Weights of a small transformer language model: width 256, 5496 steps.
MLP neurons of a small language model. Each row is named by its layer, matrix (gate and up: input weights) and neuron, and shows model dimensions 0-255. Each number is 128 + 24 x the weight over its row's rms, rounded and kept within 0 to 255. Numbers have three digits each. A neuron's up and down rows have the sign that makes its largest values positive.
After each neuron's rows, "fires on" lists the tokens most often at its 100 highest values on Wikipedia text that the model never trained on.

L4.gate174:147104135107130120164140129130113182143137119120090111116111120112104134125137152110113135132123134102120170123105151113136139098135142136117149126129120135105166163118108126131104115116166095160138128126141108117161106157161101058151127134137127109115128094128124097098180098107137088103141157134131124152166165111153082109141121159121158148135120123139150097136154144155122104138115126137122122126134128120146106128104089156146154162146092127141130101123186102126047215113141101167132125125159156100142117096163184108131168166116138109187083145091122159137149107143120165104154133109104064158072158130092132120106136171124141109113120139160126152122134108146109112152111163135105147086104127103149096116125132131098130112174099119127134134156150163094120114142139115
L4.up174:140114180118098117099095112125138122092154113117117139142077101110124130078104124134138113116137135102136101130080104111090124099134116161169143153126140099151129163111114087129168131116147121092147133109177135145149072156130104135092156114105169134099140129100120137085139092160130109127100179143155107144120123129149107111103117111106128120094086116114117137113151147140089095080120191171136126121120120138114144118138131114103103125125136127178117094140136148107105136126111122155161125138111165111119142120097112131134119106141124097121159129125147132128111096180109139127151094143165098134096159139158157114139053157137136074128171118127089206162140133080102107131131104106147120101140126132154162111143099130200122129130100137115120155154146109139118142123119099
fires on: "ens", "ass", "%"

L6.gate49:138142141156115105083137158115092164135118121149083057093114133143159116115149113186137163131160118149134125143087110122120133108200132113177133148112098143178110133152138171129073163147123117111143110124130155074154141140131113122140088120124136093108076124135121167098121109144112085118181139146145113153141107130135142163139121153128151191115151144153146108091092110136110129113119108116142121158092127094115122129112129129139116106142121079117140140141171189127124145145131179095158133127140104153148153148181091108148135109086129086151135159147127095087159126122094126096117135168131111088127159119113112111182124120121133095159131121131119127140136148109141108101098151112150112108121146182129126100121120121115165093137141136125143143114110127139138134102137146
L6.up49:136176083118054123123089112117159109143084091161123143105105095102097133140117114155172138125149096111102153116160166091124127153137111117133111109174122100132116160131149122134120129137190136115128112122125152130089178117119107142159141128112131110151141166126128119101141122158112178149145120140153145149151137107159137101106078105112105096162178142125130149165146185162125179139136102137095107112125143144145141151147125088117131104133107121096183138121130140139103120126187136165120113111117134094125106130145134127135163168108130134124131111158128142119122079111106173148122168134176175118145144172163141119125115145123123126113128175090190087158118142099095110122116136127123143154131091121146121115157138143159119126164134119109137181102139121137140122127136161
fires on: "h", "–", "E", "m", " c", "C"

L6.gate134:181126171126098122143131118109131129146144127132129098122126103142144087141127148094126112108168175126085133162103117080130164121121095113147160118115097116115150108119134144163129172115158122152172181125126159114124137103153162155162172118114101102155127121143156142145145133113124110135112092166126125099119135106151120139106140127113148153109156115143096112092126156137123099208139149088134127131093148154117107118092134140132124181120084122095126139140091201133110173137151116148104118139130104107099139174131168158137158166100148139134129115103123124115136129104120137170106103121107131110150104150129102087129132140100141106122172147127152170102158155175159157121065138138114138100105084113095149143088103141111133116135134106143120095166116174133153151129118139
L6.up134:136114137142114133132145165140147097135133178107124136119101092152168130145124117122121092094188119173103095139117090128091127108125155154152150075132076133124138118142124124157138126152157149159161168130113142155145093160123165168111107098095133141162181149128173121132135124123120087135143092134139148124084149082153081152101157132127156094119106157140105108105152108121137131130130186156119110126124139122104085118128112097191112166148097143099118172130131145129118116150121141138136140131115131105156170126110121119132087136134104093129149141123113119152131099108182133190121136091133085114130131086154113136118153143151161119115160156101104138104111118136126146132105158125095133093074095144142141140138130097101145097157190139106113146091115100134140131123160142
fires on: "am", "'", "im", ".", " |", "g"

L6.gate314:119140124136115133127152082132143142145140130104103100125093145083134140147127125151132121129139120134093092154124133162139166146114112170150110107103104126088105082131149144103127165139113128142116128155157103117120137090155092134105149120120083134128149147098140114135097124149166125133104163128149138098154071106154152146151119172119104126164155146099130121167133094134185076139132128122137124146161127075111088102111119095176178114084138117197120126097141106117116104092149147130163113127136087127102121106153111113121134137102158105103124092117114088129126139139135160086138121129123152145133099092123194110145151153134152107146142111099145107146180138159122171127110093089123150147106124108147144131146129139122147103166125156116137097200123171112146110087144156
L6.up314:118108169138132147118148138105176086177082122143085122145139116130156105140129157110139100181140153087142125111162107131127122090096140122101132119145144113130165148104142119155127144142132132091180111143157133121120149133152107107126140156146143133176151088114125115120158077093134127139139140108133116135128085113111130125127142133129153117121135169173111126118091158144132151100159149149097117109151133112158078141116091110075159132104106103159111104150148126119154128143102154154155151134107132130136080100175161156167144147143079108137146129096111129157122099118142116143136150105134108122108118122132132081171106122118139113105113088137131133135143112143126217149122150127137082181119114106128160090069084117143121096098112121162080135150104141085112105114133142
fires on: " o", ")", " O"

L4.gate145:149144151117091134145112122131111153112124095126098093119183112173105158138125106142107129128130138142115142113178148162138131076148099108120125150110123138144100123140130120140140124127110089113126140074110144106110097088135115122139181133115069105096071144161144130120151124150124093122114132117111156097131124144118124142160136120104132148091122123163122136113139123117122099180123108123205097150116132103122150143127111141112075186154104124098124082104173183132110187140091110161116104168104155124159128157150116114157146128116091126140125098122085125134141103153140116120125134165146146133113104136159121113116108141152122128134183149126128139119172096147119152152087130143111155157140121135135170113094141101145158131157107122122074195131161155138141155154130162
L4.up145:136138144099116148111168141125126118137079094070103126142095109144125157137096114138144139098119120137117068111113128143094112108156145083101122151116136138123170117126116126113143135123133151175109129098109104158172104165125141138105148134102116127122103094146135125107114118141121121110146098095126146126142162140140165141094147148179172109082113105136144143092132107115125127156099178119134109129121152142142127121162141111182114135078111107132136121095095159110106124150106091119137121111137130128150148074124097085168129077116069145118125142165106169131098083121159100139147163166113079149151117140129154163103098130112102140097132116114146084152110094173127131127099114162129127138110074130099134080116146103137172131111093092140132133132157164132092164127103130
fires on: "im", "am", " G"

L6.gate71:132126098136120108119112084135145133145095156125131096117138118125134113125195115140126163145160102102131133129110177162141150150095128128123094111079167159148116168155153091097170145158101119118092139128120118140151111135063130119135097149161104091161093150111099097159114145115117126147125153147126163100145112132120143146152107125079161152126116095134145171167116090112109137155165127101098156155106156133122129116152175128123124131082116118115124109138125132140173134126137150128132034090124133178121101134144170112127160140118121161101145059102128128094135139118122105115122135102115123135103135095103105104115128121088137108135123159128161139117095153118152101153087138104079135132118160128093141104118106113091118130114110152170127155149118155115174123100121144
L6.up71:157144123119108116124099130184130144092099122104112142150090116111138137118178153127136142122121142094136104159113120111133119131068128122103106068116120144138127160098128125126123143139112138128148135108161160120138077135128181103138152132111155128113082145096126147145124157175142127118112119162147153137147152092115136088135136159122188155152121117129125142156136139169121177148138154130138153148140112134157042158164127129130081144135127152138123116118124154101083160118117124163100091125129120178150115138159160107144112158105105168102130100126111154129129145118116110123120131088164087143126087118140104118117165091105116099148105149170179130150121152115146131180119140153105174073095155128105119085126134117129117100094100135118094127099098122113158101136139089
fires on: " of", ",", " in"

L4.gate132:112167061110079115180130173111099130146141121143103122124101136123109121133157135144156110125125100142125129123109099120125136108195133123091157105156089135144100124160169156115085144131143096110149126113130103120107129108149118111112101118134133094114107125076135121129152136107156120116136119135157164177118136153162140140152128124075135113082120089125098155099148136132131122116126114072188130100131126098102092125129109112145163112104093094134151097089102155131148097164155127113097089087071116148075097151105111138131136189109082133157106099146158136137166116143135154089148142131114138073115107085130095122169123147127119127115143140145122106103123118122114140118112119117094116145096145137118172128148097139108174151139180125138115135120113139120154122152130123
L4.up132:087123115088148156111110073104131097160152157096110143108121112130062121164139094151153108109127104108102133132107146119124165156108144135113140159143140116107092161101129119125141165133061135110115122119127120125075139084151135089124137137104117115160118093085134134135097098107138176127149132145132103125138197134113164145114130127131114138134135101111158148174102130167171109113118078099116122112127127156145143105113111118137175112153139056089133143114172127126153108138153142070118120085138121155108097116138094113125177147132084167133112143130093140116123138107126175088164126102160139085111136129126137103136134115091114125168168114128146113188101129094098149134138157132136112164104146122141134140115105123129125141129107125116137167131161124143136109104108105
fires on: " e", "E"

L6.gate224:122141133123127129167113141165115116146166144096105113141146090140111131134136113156154097172126125135126126141070086111135113133165157129131103124130115124138103160126144131130119146141134131106166114131123102111090136107138133099143118094100144083135060145074097120143141098170049128134086074156117166123131102167150123111153174140152116142139128136106112160132132119119114101093156118130156134110140143124149135125139134161113143159167094135080148084126165121182147161131132159134107090138119131125143121154184084142121157167180134132128173156114107136136103121148106156161122131149136183125162121122104103134119139141100140120151144161078162140155161098127153109116120131154116131146106131145131085129137105115119133132133127126055172160118158140096092127126123108
L6.up224:116170143152128118083085133139117081157201157154067119111135141103125117106107103089171114094107132117140141131165144127136114144078150096152157112119090132147154148120147157116136161143166133149144130120153136098099140124186135146115194080144116132110144122145109107178143120100086117125091140137149136124089111099129150102172115116131145140099108128105139106113140100172139094138143099140120152150104111109105109126095114131126117110124132128120138119135118157148103159130126126144114107074141099129182148109162108154093142161097103109143080144121120135132140114096179132108083155135115097128099137113130101126115162130096094129106128128106126092149125109128174140161129115160143118133166151141148187111107124130144153083084143144115133106112140153108170145100129127
fires on: "an", "S", "T", "E", "re", " f"

L4.gate108:118111112112147154136117160115141170135122171111153138126168105109114117120110123096098090143177147093136131141098129171129127096126138110109126150070133124134131163172126150158140106141116117089135070128123115128104108128132107148137120133127127098115130118127131134125107137142130142153083117168154121121120145117143126153132126106149127168136150106100113120122114144176116131128132121148125144105104182092131129109116122130158142080090156127149163105109161139131102074128131103093089129133125132151104146118142158116106124158153168137113094104169164105131113159156114151091124167123106181123156087184132150153153113170150119141117110128060147140149119117137158148117154120129084115130088194149132140184133116173119166091185111155118133161146172129172143131167123128
L4.up108:172106103116130098137118112140109087169116125136129116130169154122139106095119176104136122126133148123159124111111118133128160113123129105083111114128137129121123121120150138155172147093124148152153097144143078137127096130124119123147074129161130114107198109155115173133109110133156153152118129099130124120171154146125107118102130119130111131144099114113105093153137155192108100138075092147102164138121153130134109110142079106118153146075127157139146121161134112097150116070131100131109123116096162132129172143132100135091115146165171118143142144117127138090139114163093070144147157141162113134126081141141171089131115136080107141100126130181126166153112130128160123111152174164110143109134157119101078116130131129146075112116094116128148125112127104139146153167091108
fires on: "ed", "ated"

L4.gate32:121106146127115128130137104152127127119126165172161141127124131162134108116117088052115110150177139112163076123115088121140129126139189120123130131074173136093135143147152088128154111133130158123113144103134095144141130104142095110131129182107115136150161113107104127144099130149137127170110124125151119103146162109109150149155151123124124160148134115113101084116144164142153151123079111091101150161143147153147153154130101143118141130180150149116128172134118110115123146128123147127095109114122145133115096132141133125119115125144162111091074104123093127086104152160106134083148132156103152126130151126123179118101113141116095089077122162137134065141152128101102112134160190112148149146116135113050114121157150162131134161135103147133138154155100123147114090160129127
L4.up32:107086115113092127111119169066166094108106137133138132106091098126133131142087087125126117131131128132122140148123083112149123128164139126104070122135139199121140147127126122157190138115096099156126144111137092157109127126087143122112073126094147111116138122121183132106092084144137079142117137137140120112129161111128154170130146146122122128181129134103150132121167106130121136169146076183128114111132168092117139176119102128106124168134117117144156151110116150104110139090111171134124128149122087158089101129137121100086128172094119153112092100163084107147140087120108154121140103132082150108190147105090104128153103157121107100120132120167118153156157103105134115139124152133131113130154082091125107148132125125110124114128122132148135116121100118139136140148140133
fires on: "ate", "e", "ates", "ated", "ace"

L4.gate232:107132150113141145124132113123127156135109103140147145135134156132132167140137109098148171153128116134108122098117143178137134170122139155104156124112152144145085095124110093164132110148092091122101133115127138113138129133125109126140061127117124128165096102143101117105142124128133123119088153131154144143162144156144126086138127143124160165155124096146138110141138094116158079095105136102117165156132148149105128112135164071141118161128106108098092114111115131137123158118133163101160097112195110161132143147155128144116130104143087160141086166087108139093132129138123151121128130130121110142135122125132099123159124186136184109113104142131184142144167105139075154095144184075108127094154108131130120172179144119102089116138111168176104158157113130096145120087111117
L4.up232:133118162149153142127094154153137131073125125143132176124093160117124142094157126124134126119156133116151107109144104152120135092156141146154143145130123111149138146160125068145087137110134098150160109151171110117111125168152076121102103138132097155141124107107135093134117153068112112136151141100115112130146114115158099169160121132130144150109118089120122104157100114107125135102110147121126146141184173102160123155123127093105083135151089130112097128157176121164155171163097100131172141089103163133159092179157115092134118093130115154097152140105115180120133169122143124129106122183157148181113090105117119115151117131111145119126117122117153147118124158136143142116130159084129132112165133179171139113128107146143151152120091147135096119125128181098135145127104118
fires on: ",", ")", "\n"

L4.gate231:130127129094074107123134169138113138099123112155084178114105178116149145096138148120115155125143125157084088156106106120087111090124138112093134143130077151160154151140082109132110108159138086183153112154122078138152132099151113118167132149078133111097087084083114119118127083134115100117095129135164148130123158130131134154098133142140095092152126105088136125081160117150149124145140112114122148133120154113134084141161108145132102134108096134148117112143159111117139164124123101080145117141098148122150169134139112115158161107154096110124154136109095158110133110145153093133155112111121121141183092157094133126152110148145168130120118147154140127119099097094088111135095172152099119129116156130131134115152075120087135139122131132126137129112168158097129117134099094
L4.up231:139104198167172134107106161163108170112089138166155128103135120098104124092125099128141089160135095148096119145140109096068117120135153156121157150101142139155131145130098151178054173158137131130101127136117141100146131099136120129096101159148123119163124144100127124145146098111136157117063141180156145175121138123130118165105151123125121095142088091129134138149103117115117112116164139113162140154124121138123121126165143129126140121154121103124142151135125102119114114134106154104155104173105107125128126108174064138098121131145115167136118119150165109148138138095124142174145124126121168141150164136150188110137077112117136139123138131110104098150130127114133176137142126096128150138123113106128077158095152149117117160143111120116164119093166109117126160138121087
fires on: " m", "N", "s", "ime", "%"